{
  "vocab_size": 2321,
  "norm": "layernorm",
  "norm_place": "pre",
  "attn_scale": 0.125,
  "init_std_qkv": 0.0266,
  "max_grad_norm": 0.5,
  "doc_mask": false
}
MLP neurons of a small language model. Each row is named by its layer, matrix (up: input weights; down: output weights) and neuron, and shows model dimensions 112-303. Each number is 128 + 32 x the weight over its row's rms, rounded and kept within 0 to 255. Numbers have three digits each.
After each neuron's rows, "fires in" lists the words (lower case) most often at its 100 highest values on Wikipedia text that the model never trained on.

L9.up790:132135147103108170104161193163059129112119148070112124113161147080177116077095168118181116049129102134158146234186142137144142139120107094132088108161126192118118123099124126178147086162156118173091132160077214116099119162135100124103096073175168168065129102115076145153172131135103146140067129140186118093193103140196132133159085114101123169134162149101153095163155151122163122152069125145169093141131162142114149138089181131145105192132099152144164140149153170117103154158133116158135129118146173095040198118070100054108110111120110111134139129114136123112141126151154111115
L9.down790:126151241169129113127174141129110165117198167092133108142162108163167098107099077145072118050123063088074111100124120122087140110149119109081088097154191147120153154118118119154141125109184111150171125164243155139099134126099146131057138148118069150147117121179118125144085139140108110098089082183122111120115121144128182157111131095062088085138089116122174112112188121118149118187086090136105081105147095141136137097115138121149197125127147113117105105130213205114123108077078133115085154107156087108113143137149173161106095078084174156157124138124153064136128169158143145102
fires in: "a", "assigned"

L7.up977:150173140134075138162154136157103138109206086111129102132145128160144172146105153078126119030113134160180120164193155124111098132081101113171122138079092136137153183108096149124148014102137149117137113172174197195117175097081130138086146197126154063129086116123153083090093146132101099157122087115097108138187069142163133122098105095137163214138140125110124155077096189127159136072106138149155099103090153116086135154172176117125159162120078118133121127117096130099079141217070105091122177133100109156180116155025151063138192141112133107134160108135123104135180093125107105150
L7.down977:105098162194150170179076083074075144116120145097074180137153125115091111133150101141129123081115147113107147115176149143164196129121134069106227110145165133150066138190130069091128156069102212113111138151118118108170096104125175082175137132143173123130143153134134176114123159086130134166116121138123141141115110138091120130077165094169113148094140085109119150129100122093145119135142141134110143118114142155173161101076106089149121118119168121133083154073116116087105150047142093128112150120100142130098116114133165075118090171167155167075091121145141096107169124133174148146
fires in: "on", "of", "over", "than"

L3.up655:106118167176119093078129100127167102069155095117168105138147130088150162134125127115117093196177109189140123109170099089147138171120111185143149148126118189102104138165141116125093083117081149109155119138106173124163154133088113102124124186130149154128069154133120089132110132092153120132167139129018121145136138153145093142153137211117159093098103098176149182178141095114161119122096152092041094139169126115130149145081127118095076075089114158091113120177117050092123111189125144178106116152166129156113184115152163051161114081185127170158167064113177100133159157111116105153
L3.down655:122078100145143134083085144127138135103122115109037106104124144123108139133095161102133167104126135154081120183133094167054149144123169152126114151150230085143195152143093124136140163215117142181142133085097090147113169141134093127128156141100101131179162170157149108138076122137176109152141104099129186117197112081134153147124079121165114126078138160148132165130096116129139130143116133207169143158076111105150055120154114158116189131147071108102169133150121167129150129031153193105102086136137169070080084201129103106126152122125110163158077098109143117147084106088119162182
fires in: "s", "from", "design", "of", "literary"

L4.up971:110139082058080095148144092094155136119132133122213169116188123141152072098137147149133132140143150189130119171097137069138121195198198158103125147121132134123139063078195138075160127144072128100091117143131085101153168187098055147132132144111139086136141114113097154164089153155118084155133110060152091096202106175138085077110130116022174137126164154110203097165132121115147081122157165074119146168090177094103119087074184090106117154072150157147120119103126107156110144123164159143139150100128127138120083111140115063150162109117095134131098086116131125126151143156159165149
L4.down971:163117114107044076060152127096121130141103102172104157109148072119110173095133140091112117081104096158132063176184181124073150135117150098027131149118120131113140147154168138183117125145108134110116153163142146171155102070107096099153125117075121118117158093083167124130070084188155122132119084055148177077123130103138124162131084065146126118136067132175140084140136129126114138135122108141135112144147100209146129114140136138100109129095255127109132129170142067122107123130160114179140127116138166120165175078103163161129107153118203077111109104154162143130146165119075150084
fires in: "minister", "by", "actor", "with", "commander"

L2.up984:116122138149130122128119155158165106142061116108127087100133098153071087126152084172187117128109199176100123102086123094114086168144107190168114167082109175148088148128130120119172124092103110145122115145135158128136174209149081058194132134062141134082155169122080143154137177128124162136207073161078125129113168124106103159148193160146117175147138129092147132143119086112121206115157125050076122129099120175118177127112100136148128154054131153131180164118145102124073091152084131116110124120143090105111133133091127157106091131102169059135199188163135100107153139133147138153
L2.down984:146056143157124124126099107131130106155162152104149099124117138142130156101122147138108096096177144174129110099177135098145221099101119125153083102161152112141170190102126141168112133120148153161067092120135103123167131089136132122096110150240190093094050140150134093170149156132146126072125116041150187149109055075137128172097041176090158096108108122157093116145139140128121133160141128134194119109120173138115135070167174101118105049163172134116098054145106147163102141102169142179130108143133145209114119173104120128141165133129048154149059087194125151139111180148109108141
fires in: "of", "and", "s", "to", "economic", "parliamentary"

L7.up469:108140128150149136155139076133101170110189136100151096164143046089076082132143158190155156181116109134156116125133128114114135143118126133134125136153125112117092081096144107078107147108050131112168189105108102173126147170132082136128080137154176138079138166137131081122143138144176126149073060146061113139094090148188113169161126117131154144085149120113138131156074182110114157093063072168183144159159130149092093086145174116130144116079143115208103105124086106087129107166107158131149176077102069170082178114164162119187109140209117155090121101160202114143148122069103132084
L7.down469:150105118068161124137185125144090072131157142191152116102111153141176089148107105118132204092188111148130142104092155102137125111095138127105143117184188154112192101169149070112132083165110118163147178142086121067107151170110149102140162122110185118091103084132125111153112122064163149085117080131102145144129121137110101076141117130164123095135188146085078133142157121128091189143078073145175105121130137142085098058117105118140191096151128090160142161121144182134113134140167182136141165040108049101142124130119165119132129186205139117121162146114203102175212139129115137130
fires in: "an", "of", "a"

L4.up778:122127169108099147155168118092109118113113178125080118110137093155055146114148112176110143154167183111112113206105115170199135147135131118084058101140119139120139115134156162130147112076197079143163159158104144122138132121155141108110103063158105090150130091163125076098121109207188111129086145130145173104132139166112169069117126105123108158147203163155162136138128167169174079127162133150154143104147091164125183135115060158111152174107078081110078088099092084130155120174105126162104132189100095124126091100090085182140104082096132112095138101108151151093114129146171155155
L4.down778:181165120103147140100148136134101137142112069113117138093136112028191100175115159155134083130090062102152156115160140080121135124132157126133156151105119114106135134158166141190099175190100140136120170071077143132147154138118118151116105149135122156135140144101142147143143114100098146148139107065120066141152144098088116154122182146165121111103076109177122097121207104111121189089111115171103082155064185091178101141104207169140137122151146131073079138089226164076095096054182155099031174086146106119111148157137184064143138208116139132146106106204153131128142127126104095090
fires in: "march", "december", "january", "november", "february", "september"

L2.up148:136139203163177096113127105128154084143107117136110151101163074081121155126160101099127109082157122151112157136093179171082094128101159150107150129114201194127128192142154133140103073163145099134164125127177163119110102155141126175107153100116095158136133096160123098138111137056107050123098150094050111073164116069090121157176151071111146110102134132046126136139152085164112133122086123165114121110124228227092157136134142119175132220143117135155125125147097153117149116122142097122112101152064110145173117095133086100131129151121162131133118142153120100142140087092108132089
L2.down148:146117134154086121155147131152129138118130097102166113194124142126142155110087152137157158125078143131188123181167101157123132154159097117121125101121107103099124140128146089130146088106125145055126156157044119114094128162140165173106119121082146154105148125120084062151134095113097102122103162109170111146176167091105124165128094143086062179158118179123124109159115156120145014088158159068109151084125127141155171141146056158094123111076047112130203064132117075116115131127140040144165087104126136115100132139098130111131144147158159154086180121082130148125133174149115118164
fires in: "of", "sep"

L9.up1059:168120148158126109130147106153137108136115165173094092188068159115112172125144151085195198083179109108165136126194141107084175126144083142089086119095095121160133081148093097134201146177097111092087141105133089157118096117124151132123124171192178106079155098145163142150122116166114087142083098146116132171081128203133088094125129127107146104153137110147089082158060132120138138126132166065109113082186178091155118144179106126143092156153116110123195095139193106142107173127120172103087143113124106108133147155101094171068167130135091132117168144135105181155148109068055072149
L9.down1059:105186109096166154136102094132085163135141137112155160091153130169086124125127082200107138074145199121147128067125120169154164095112151158150113101138161154137138046175145132152103122178132179084141143127156100118092153124138152143178078108179134102129060095100111145153172145161124127178111159070104144134178100069102100162084099134111089176155119091071134134194149211170110164120162147104146146143101106126159159110165095116122166100160142162107162072137169140117129158113176103089068165146076121161146195157115086082162138124168097105114172173075117161120123136137117112083
fires in: "an"

L9.up1183:124132124145124146154104106200213097101175124117115153128153144078135113092122100196076163133156150119102121129132182103179145156162137116108066137141125166110140133073133104132145157131113124173110147189125154105103093133180146155120061091197107155080082143144126103173149090121119123123133107107131049092155096103124142115130147142104086081091147190085114080184126107082158139144102124170144095143199121142102141138146174105181115107140119072140089054135088135108132129129153136079090078158126133123160112117167163150101153120111116173143128113121126148080178174135153078104
L9.down1183:140118166162159162055165164135089135120125157140112105097132124122104156113216129067130081115137110050116114121107134103146111096107118085089106117151117143138098172037135132144109143164147143136096115107044194168159063130155145132096175156126140146170118070142122123123089040147090171149114116127139123164122090163096087134108157106129061152123166178156156057109127129106107122159179128156175146137116146136183190140064117142133079127109188130115099151175067137062144143088096120202125099122162110093091127160205146099137068115112177151180123120139069152154103176119100118150
fires in: "a"

L2.up709:144108134198146088099207059134168119188181150083131156166149082112089078040153174061160148127120151112120096155152159104055105137190170130105148176125152134142112117179113141149084116068140119128127160167129123128131109092088166091119141111184113101081113136108113097112141132113136078100104135186125122129165124102178057164128081162095135176162188117153082124151123113133070145118108120111165128122140132136162182113124117171111198152145115090154176182109158168129101166092127189017185143094039102149127159137098150116162152144085087147155173145091144107130128173135191095091
L2.down709:128098101205164206061161149130116145133193096114134140127117074133123158092068158157149142123092138129174107176102166078135162229094079139127123062165114123091090141110083142109134144170135116112075195189135150143083130158071134187131119130147072133118108129131135149100138059156137136120152169079161118128166133113099109120164141147067103117060076133139175112114114107091102163147123180106084072119081167134127147156127102144108113086168116115089161185068119181129176169149137145143100089114100104181103147110165108114120143143170097128074165174122116080172116132117127173178
fires in: "when", "while", "of", "living"

L4.up408:092131095184106191122144148082145144204143125141120113098122122193158088139054183158143163145078132109061084150094140122143107105153192204064190129103082165076109107135155090138138140102182111142114090093119116131124148133128147123180141145196064105074110178096160153061160133150111055107140116145174103142142115140112129129156185102117104146124148113084127126131125169113090166048122150130136149171149136093077156102130082155165104133125098098130150107079153125133163113137160090144160134041153105100172187108125142082111145188144139122179147131172157111110100084139125139116
L4.down408:149123086099099086166151121101191121140108137093127151110158072128115092105167116107122147103135092098114176124165140161097132124159092059226087139164171169170092129100140188126196185126129125069136147099117209101126092200153145085138127095154157102126137076121203144135128074138163125040156116101081131124147121138099097092113173100150178164148094129117091154117140055090127146174118166111110144174174123106153088099153132107175145113193129146098130109136161091182077079137093109109091119071136127115099100115157093112152190167148196115089171128134100174107098144154158063173
fires in: "kentucky", "florida", "detroit", "philadelphia", "baltimore", "connecticut"

L4.up1168:161147133110159136067153112117183129078116184129083166130127105086145117103125138112108133143179057056144090094175118164084171113104185138146172129098089099072124147162118141136135145153166176091139053180094179136111136161102139129155120117135157109140082196104137152104160179165131178094096146138097132131164092121163090108100164096176105139129234139111145151117125130087175102158108171148176129096117104132105118142142074133181102162130161108108165125093130119108124131143160104108139091079190130148133089133117125157135072056091159121182166046178090050123158140136137064173
L4.down1168:155133104057075182158142130108130128140136200135095115084133131143091076139083149140191088121128216135087093104122134123112101174079070095122116157147168146129093150074110090149083143099162092106122146119118138153135083123179169097136108116139144144108108160126167116098100082181078174133167112115116133207154120095078108075152179167094090131135095172151068127150138159115127188109196095102114110112102107133111114097145129120137138162123115113145149153120137071172097118111127121141101137155099122193117131074135126106154165154172122100122161135110074094137147147116155140145
fires in: "kentucky", "detroit", "new", "texas", "tennessee", "washington"

L7.up694:127118100116144127150149156123107102143133186143231127085123094134134132142111155087133114166123097139165096173080151187112144133153076133137095124046145128115162147070149120142131155167158134114104075164114164122160078125040109170041114152133163129156132142112153118093151129134123142149092156129172186114137139104114102080120130142108105144105136101153096136160131124102139167161150179111115124130080143179156120111149105066055085103112137120091114134145115145121097174120084146134184133134122127132128124100140161143067182159142103091094143161100072144095103083172173129141
L7.down694:175117164036105088129146097150088126151106155147137140193133078110115085111185116196112183147131124169122106115124160093188182187136141154118096148163099160100105180148119159156158155116066125182155121091128093159136112166162099110154088083084164095147101067148129136106113159076133128121127157143156187164110121145086132151157101098121102125090080143143158129135079101105152205123152122088150125088165119192108125131112183143161067119124130128097098133134130152136175105103188158131148173142156134132157169110108156084142076165133139136116118046101076162183105095162159079135
fires in: "with", "during", "by", "at"

L7.up855:161134077086104168124088080102170127132103114122160138083221149109161129144137183135156168156169177144058118156161175136125145123147150107110097107073170178100132158110126164117062131103200110137116119140138171103140172102170126096107149116127140092128127140067095074092134091151108131108171146124103102088102192119156146075129152140105151121144162109170071116105146146170114108133173116129118121130130123168107081111141141133121141160132144066083162132097134151121096138172158113107168129132107168187088139143146132131097152146128148123115071146065150104194125111139122184088
L7.down855:094112128149094119191090151130124144107141156122082071173157103148091146146148089149145147135121093102128141162132150088102113164134049110148138055134168101162092146146120145093127122115155126071081171148167121060146100135106076100114118150128140127126094175126143131080141122096134109131147104096131150142158108134102162188119124070151103186133134119133073099174089123155157082140115142111152185193081088102125177104097146155108098145128131128116106063142106093147142081104163135141071091133166122152113177118190217118118173139084137104079085093140123131158145086114113102210
fires in: "with", "by", "when", "where"

L2.up680:119069088151141116143125151163150059142112105079049138124138129183103163130163107120161117129151087149140143128145089127171113110103098152173076162114128072145106164152152110083108166109111164113036143112169125115113148126205185122131133113162140128127129093166169117084071173146123099042131110075107130128145165151085108112147099124071100120081135075115124123120145194108068117104152122115143148175117106120132143134146163117108111106093105149104097143140192171105147107149147139141088189136150123166115138107176111144127185092143078143140124169058091122122164148166165102160
L2.down680:127147021096184123141140101104150146122133113150107139178111070143140127090083118121136081179113088109115126168158170159197151117148122107130111117153132129126131159137105139093136134136151179109138165145132107113126170097166098175125092131147127170150133184166093123162118059128107109148105079081181096162106205148164189109105113216132131107166099104129183147079140147108106089113096141153163134107096201110064134123084178173088146134172097126039114114139116130101113146146128145102095077128182101079218098092078151161145157115108125141184139095106133114157148165103085160084
fires in: "in", "when", "united", "however", "overseas"

L2.up1052:116191125114150165141111132101073093090126161128155154084106118127156166147143091135100230081103128113117192119088123127141098142131110182122117159089123094098105076110125091129110130109122202137132118108147112120157210113146140114122086118100164156152079104146095122134101153179079127127163130124144183186147152141151080075166134142113107173099067215154137178142206159130127065111128140145114112118154163108157092109091097132168106135121110208118158199148101048110154169100098099130126121141108078113116174115074100106131146113107164069153097122090118126135158109178176159110
L2.down1052:167112155090137066107168169132123147097096082141098093136141142100109070110119148157118114133070131129114149041209071104148118101120117090212114159099155136073076115130157120142105182147160178123151107149105136123125128152147076116125086148128180104149101066073132110147131195188146154140146085111088087154094085078213125175107128145126168203172105142105110145126135096173120094165094059110142112116139184162096044134098120141103163153167118166125165152136129084060159117072119144137176166133121097113106154103119109141122095173169130175146124142153129170159080122086141160104
fires in: "other", "of", "three", "four", "these", "two"

L7.up603:102120109163113099134071144175106190133132156122095193091140177089108138197143150137168108098147114088105151171132184135101065138214163175141088124090108154157094133124141123119141196124141119088121092154108158140156080152126118106091122084134106097148175132100141158125135164113130118167113121132112153126105100126099156115069129185094072199080150171149085074139097144170177075110109062110110074138076110149141090086127169108125040184080099085137114122117149144160173135106103061120065103139120110106140114095105120121126116089133179080067050131189137124116086191105189165094
L7.down603:102077144133155151126084138174149161096124126044069115112044081138098121128122115160171075130152166112106139082187087081089106146098140143152124182123195103157155104163099148151145171192136170145126158183123124133204109130120124134158160129179081134158103161109136071132118103154138110167144115138165140123162177120120144117103126155110068071164100151113158131136117176090126097083137119107137148132126162129165148144097155148076135148139127105070125110144107091083090157140211129119127087064158180073121133151133137095190136180148127153101166086123193113128132131084096107167
fires in: "a", "lieutenant"

L7.up216:077073112093113152111127121135142166104150130130148173138097149123123132105116165148135133139104058141133113119178146119161148170074150127130113135079114123146167167185169091086160091201119107176215124126165169099179121125111095130130111161160120138156174123098071101144100175128200097164158159126132128103154102084114111125133128074096166111102112208082102136188103124158081138145146164112135173140154175146080214152131143131099093129151121185110073122087135150130123118103106113159105114153195156085147115154131148109145181148101157161127123082181133138133172080133139106090
L7.down216:183154114156111163081109185109182158133139133091123141171111087104073066138124107161151124206168062159140097158120085136115077168149064043115128171130066081080114121118064105131113109136123129152122146128130123169106111149150192169110101145192081139155086202144125127145149096129049165096162111122106142156111123161120142137159134128123115097121167127100177096083114144137133147086131172075146124147094091133205082093198122145096082119178153146114150142185142068206128100130108138191144119082149092121082151136126158112134087095146099150188138135113129155103137107121088175086
fires in: "of", "here"

L2.up798:135163178119153152099183120130162119160128140141096121121199155136095150127155053089109139141086104109117114114106145143094155185079114130123107144085111118100106094104112144161097166110182192142150110170109186130150164153162142080186092140148129134158103162125149155125141110131108094109169130081170136139119106123076144123115083059141132140112104164129179095146157103129153136165171141100187140098123090129127139111132097115124182104047161143122099180165131055129157108102142129078080133110113122193169148107090118071104115092113141127197077150154153106194145255132110076161
L2.down798:151164123218187143134148138120140129079102121169069160136127172121165112147050090143167157158122134169086146089125114105118177151123115131147112087152096105169165124157083127140078076092141107063163080092134121172181136163176124101117174125132143138082100071094121120126075153105147123109161094120149036100097116094134103189100088159090103095140153134112061103150161120112174143171044119154133122174142137115162217126178117176115081129136164151115158130111093183146128151137088125176092138136156070122123095118118087134130113149127181109116126123113097060134110090150137089152
fires in: "other", "railroad", "of", "colombia"

L2.up612:141116173169109122161200147140086082108085136075080179089194135191132165144119126104181149114160106176141107140181144059139136110106136147149150122081116109109109098092183067068147133092123108117121113120135092067128116081157125141165155123162110128112145123121101126088165147109086133121131109105128172150144093140144152120133130132093176085137167034134136145168142104107129066141151095128061156127128160159107129166082121165081138105080069106104142164098138094140123214189090169172140144129113186140115142082113158127172122152105150153147111135133129132057143183181172108135
L2.down612:148156130114135038141112176173119171146086139097135108114119119083162131167108129088119129133091162100133099127175146133134101088121093105164131159123160148123102075184187114079170176058158189155051128114187160164099120125136152116103116126227166154143132143157144162108124120128140138131145103169130147064144093170129149136127099163112084179117112132164122125183074128098109160142121133069159215178128124140131132072146096147163124129148102153049072100081128099116137153156154171127147111097099112130174103121128154136120179160177144136113064113171104118160140103187135124062
fires in: "it", "however", "he", "when", "following"

L4.up1241:093104145148095158223073226106124129073139090106189113146146143197064112163105141090152149121155101091122095159111173095106161108173102166051146084142124098101117062145119080113169186175107166152105129172105180129135143113143104085109134117159106154125110089111138056139140162165122118203091153151216140121102186120105133147088085142140108123172118122117149136155116147157104123142090145121098157119159062154097130156142073107142155113063097184062167148169140157135081120206170116124157072151113154116103094132116133100165234086150081120097108122145167177113050110130159105151
L4.down1241:170151112093103072100140132143085106091151090114095210133223107138123161092130141138154123147139170113132143095085107134091171085081152133083112108145145133131108106098113123132131139108068144098133066117131110147183097079054151146120174169138149111130128202104110138081166141096092135119120156054057069134120140110127068131142124090142140161164134112125165095108167116111087110115124172154132087112148119131106150114169137154134152156125211110094103132177124157088089133090138097159124126164122165123162116129095118213121086111130139117100153154052148121071169160108088066087
fires in: "may", "june", "april", "february", "july", "january"

L9.up198:177093118110158146157140164145137179159128146078131115045163108131157070120092077163065161165137126117121130132127143083119141148155137127110069154172061111135109152146099185164143158124120091093201123158088114152129163135132114181192128107118163117123172164140116126135094075101109124162121070122168094151167131114117103108145080132128081137122066149123125065149150139119113122147126121111128173143171098131056102130073053145211074082144151134148081110084114120107118112032116092118086100160086141130096160104150166128107111173168123119175105169140121236088160092098146113157
L9.down198:126101107111189128097096111151090108103150126179134104086158099177107126150164152126139129107080126170103134127157124071135149129094128127100181151085093137142115138174158068120114108125086112118098147113153098210115105147100152123147145109217105165174120172077138110183137166140104115134144104129158151087104132120168131134163155123166121137130124097065168098086073090126047084193108154115127118159125108158095160144185095121080146148125138090183146166142053133112107143145131113098149109112088120096094133184161104144137176137145080113176118114126195137143158155160168091114
fires in: "her", "more", "s", "his", "have"

L3.up94:171104144100110137111136115177176126070180142098157154121120120072132124121061158062171168137155140150111070130129118138207163167184123100147126116135154136112101108210166124109138128099169125107130110096111101141106122151137156131056170184134140116155111094089101165134151110123121143092146138130115062140139181138123153114100131216051160053108080124157137118104148142164129081102145118089091145124073123090144149118187166099133109127094147189131149126129108143119120167119107106139102035088128091115153134104118101090146168098184120170181115141115134120108102126149100126120
L3.down94:150151135134127108106136150101092128143168119116124143108116152172162116149132152132133130118099058110117112156173162081129135153134102157138174168125181058141167135118090126181131114120122105164155141161108155122120156042096165143103149083091077178167175176124148107106165152148115151142110161159182091110126090131139135158111190070189150112153153196137124152101103157108075205118118134174105101131158131133126123105138090139103102112106155110130150173030103124091150087193137089127140104131127181095078149149156124169119064178188112080123090148158138113112188185123119145156
fires in: "is", "when", "from"

L2.up569:122153129138136150141109144133117174124105125141150168160137157122107163134158151211152146147059104168121097116103156110111107145092190113109086160109162134156133106104169093099139201138197161124085204115103139137125126121114164129070117087150142143087106147009061166110162101153151115100153141109169141144122162113157172103144109162106128109081120180179061150073097179117116114117078130170151078150189123075114064178141144142139140161084151096066143168126132069128115128114103145150131142138111146175122112123136091110190158161118145123120121091067137092140122173146095139076
L2.down569:186114129132199162108197109139154192124122122107078170100123198120121106103119131052104175154148147142104158130136149142121148144179110111134163096179131137098088103121145065164143090127080113125137155140075165155153153116146167098203128112100170104139135111185179122141125131115085125097104057145136107086113114124128084110125189161164130145106053067107113112171175115134136114117122116135133175152115141105146152122086183107135151146167096118167114092167157155148127137098114037140146207115160170107098118136095121141105093135130115145115108138110152183079117100174122142138
fires in: "of", "route", "rural", "new", "railway", "originally"

L7.up766:100108150143164181127085063090171143187167127138118100160142093081146199130120176151108164101131088131105110116118125139121096110108121159135037131149128083135160218194140151104122172157154155133124115099139137077122070134161221073130113109145109139163096174117126136076110177126072113122135150098125177145114116157152112096152087208131190147142135074150133128228115144102139092121170150123114141118109164162125103094154107159136103038153144128086136124101082152103131216107081128167123095168151109153125141130147050116080124160139115131139102188110147116093169140161140104171
L7.down766:126051079131165096177140076125078097128101119099160152126152123106118132126135122204126118098098120107142128134134188182149105125137130134075193098141150133154121132113096118125132154127121143139175131092116156120167081116172120162091122070144121129138114133145151106125177150120166123094131129200129127114158176120154154117068172056072193074161139175113141116133118086106093040157101128126118152135138122071127141156145175102140130132109184156189154068129195090140161093072120126123198081171142171164193083140109129135085056083103126138153112154178166096172128112181166163146
fires in: "however", "not", "when", "sometimes", "while"

L3.up912:167099144163142155149090028155099171105165168084179146141128101127100154102105143087144142121089129097154135107127153082143083120065114143080129109113073160069164154079127092145129117102119119104123127141118081172164115108091118095125074127118181119167153164084127147130151139145209128168145090179145074113125131104126166102134119103161129135197104101129094078137150119118115132143081147220098210175086136075151144095119177183126164112158117134097122102155130104125127105184105098112168169162177100149141129127120148102097147122125138133129115144143157069205116177124146122132
L3.down912:152132127097116089143149090194122117114121142127124159143095119075130151134125139140145131162151132185088149095128122109149077136142074172119088081060139142100115096160103137147151114110132109121090105128067128150186118111111123124175143124123127131097098061178135132122155135174182171139103186153118122137129082119181089145166112151141177115177173145139115186112119164163118118113058154182136145178120052137112152104125169186151139150128144112088099140100180096111160107158127158132158110131124148110140151124123114115126107101111021112104080184160135129102125125166143102141
fires in: "is", "was", "of", "jiang"

L9.up1149:207125100131107168109116085153137132123099062139161114142115126177089149132134120191194122088139089204100091110167154157103226089151123095096159109167147145094173110070187083124147092184117083103097156117121137082102099126096109115126190130129152093105153112153096132130120123096088108110119096129131126120104135136118157149142088129097110167099164162114098144138054079103131106164109147150133054114160075130100089145138180078142148097113121158105106145134123141178145095106161177145051103152206193141105123081148100106141111090182171193155172085134118199100160091144102116094
L9.down1149:140193101136153157149132125076084123143125082155093108128120124157180093093184123127138127120175178127125185099110110121090114086087184119155103115135131089196074130066101097105166136130128118107132132118133133103055151041115084154118145119093164098101137085097150102159138135132148096103168153228154126154082096081130139139107117163149121125089090108102145084066068136134157106123143130118114141102165071165101156085064144138105146128175157172100067174074143173181126116119114153150170105115180021106098194065083184189157140123185107098152100147149141133144166127098125131084
fires in: "an", "analysis"

L4.up84:045142069175122125103159095121134114131160078153183143157201131132079185100136109108156162102185124128070167156136157129135123097066193124109091146083092161091171160156147135123099132101131158130119127131139105119094188105184112121143156159097079127149120078074135037167164098164114141067083174109176113149165154058085160164094180170138111127141180166135070193149116156126094112137158120165133086122139148128108186086127186168121117112126119146152102138154122169183097107108100083118096137113081121154143184112087131079151107106096150136120174126190123115120066135143072097144
L4.down84:135088195145120127148137176168106156135149173102110135161058095180139126182144071139105138215069144159116137100155143144104092092143141107112126125125159151086110092113154110192092075135118092096141111148138133097094091114143160160157137179154197139127168195142141122180091173110115085136074101105119141149094148132111122130096095150118149093114142122162169064109111158096039104139127147139156136153094111209148089158083124112068022180124157107092160192091110099118108172072177131118066088164149119143190097137173125121133093123144104132139175136125088148157135122121102195061
fires in: "of", "without", "allow", "across"

L4.up243:140068122097187110152093105193148116110154103136134122092166112146156139116120135075103120095118159125127129145124176111144170123134151162128150141169089195112077115098175105079114097119077119123064116141135180138189142134096087167161188120189155105106138148119163135129165067083081120135088150162149090113124128159124124098086101199143114173153156088094150058145144141164143070108129145188137123104122115143141177175104159117173143090186103136113139145143123167095103172073080177137105080147109101095072096174112068126117184131083095150077117143101109199104126163114134107130
L4.down243:113100154157150167121158103096126104162173146105094145149111122163101183100129128186109088131094071133077099109171175132124111164143072157130143128096188174092151179144110116104134106107119140166120137109128169237151169150117118140116091154170097109103117144116149128181153167079065105106168109129085139075097129136131135101175130180085147088142088137144199112092075128126142214099171093104158150146089109220101139180096135115169123083108118174089181130133071101132119174072101119120144119127139108119077109129119094089094110108114161144063089129128185166131188135168153109185
fires in: "due", "to", "despite", "following", "begins", "having"

L9.up636:083091111192100162178080175142107144169138122108109122097116146114101121092099145147172107113123076134150107165141151158128138149134123106093127082130117112072097164100078092140130137189162119203149104074123118136183074130186138063124123098130061188176122135130123098168106143072148140079098110099115148114078149082133133143100131133144077142153134163102084129148099082158165112114117181141118117121121137107128114112105114128118135149136092082096118171122073109136160194141154151122096112129173121145036087137086121111161072130113188215080189125154137143153143093140183141073
L9.down636:108112158120095144205093152151153170143163197130145152105088159076096119217168124190119077150087121100093154137122137114102157153133135073116129092148104108130157094070117118151109097144092105144088140124113135152255113124160123112170096111202057112155072124177177182189092111121141173147116168126110135080059136120156109107068135114133011105161128135108079112138127136121162081094129090151141114137155112171147134171126134081146143127161115091105148138105119136041105130129121159124110111121163121160108099204114152127114114107116118133136072107143155140129135163176117138140
fires in: "a"

L4.up286:136166119172142189101163117131073128130143129101150070129143154213132095054140188113121168130139133151118115124088121164095071142150104119130114110119120182101171086140146143079170091162115209073140130101130142115103074146110153138123119181147113097141157148158136107108151129082119153151203126143106121163116095141095121149107123125087155139123082197133168093062127150130165143111136139103105083074104104164151162102118130118180080109153085196179144136112128074131151166212097148184061130179130122130059115118131182155149127150153057106036118102168131131129140153104111154102
L4.down286:161110179152125100144077150131183136137083184151129162181141080044139186165158119157126182103175095119092128095148124114100136168148154087098044180083131083071245162205136119106128096140143134087076134103105117103093110084142184132138111140125169166066182118155182077179097109147145209128096172159104118114133182129152137162156100117115122150180088185079098129105128102093118151149202150086139079097113111099135151089160139050106114127114165108126150079153076182113122148072123130083067066142141116101184147098122129099145121121141101147157145186121136083143123113142181147094
fires in: "of", "intercontinental", "term", "italian", "tripathi"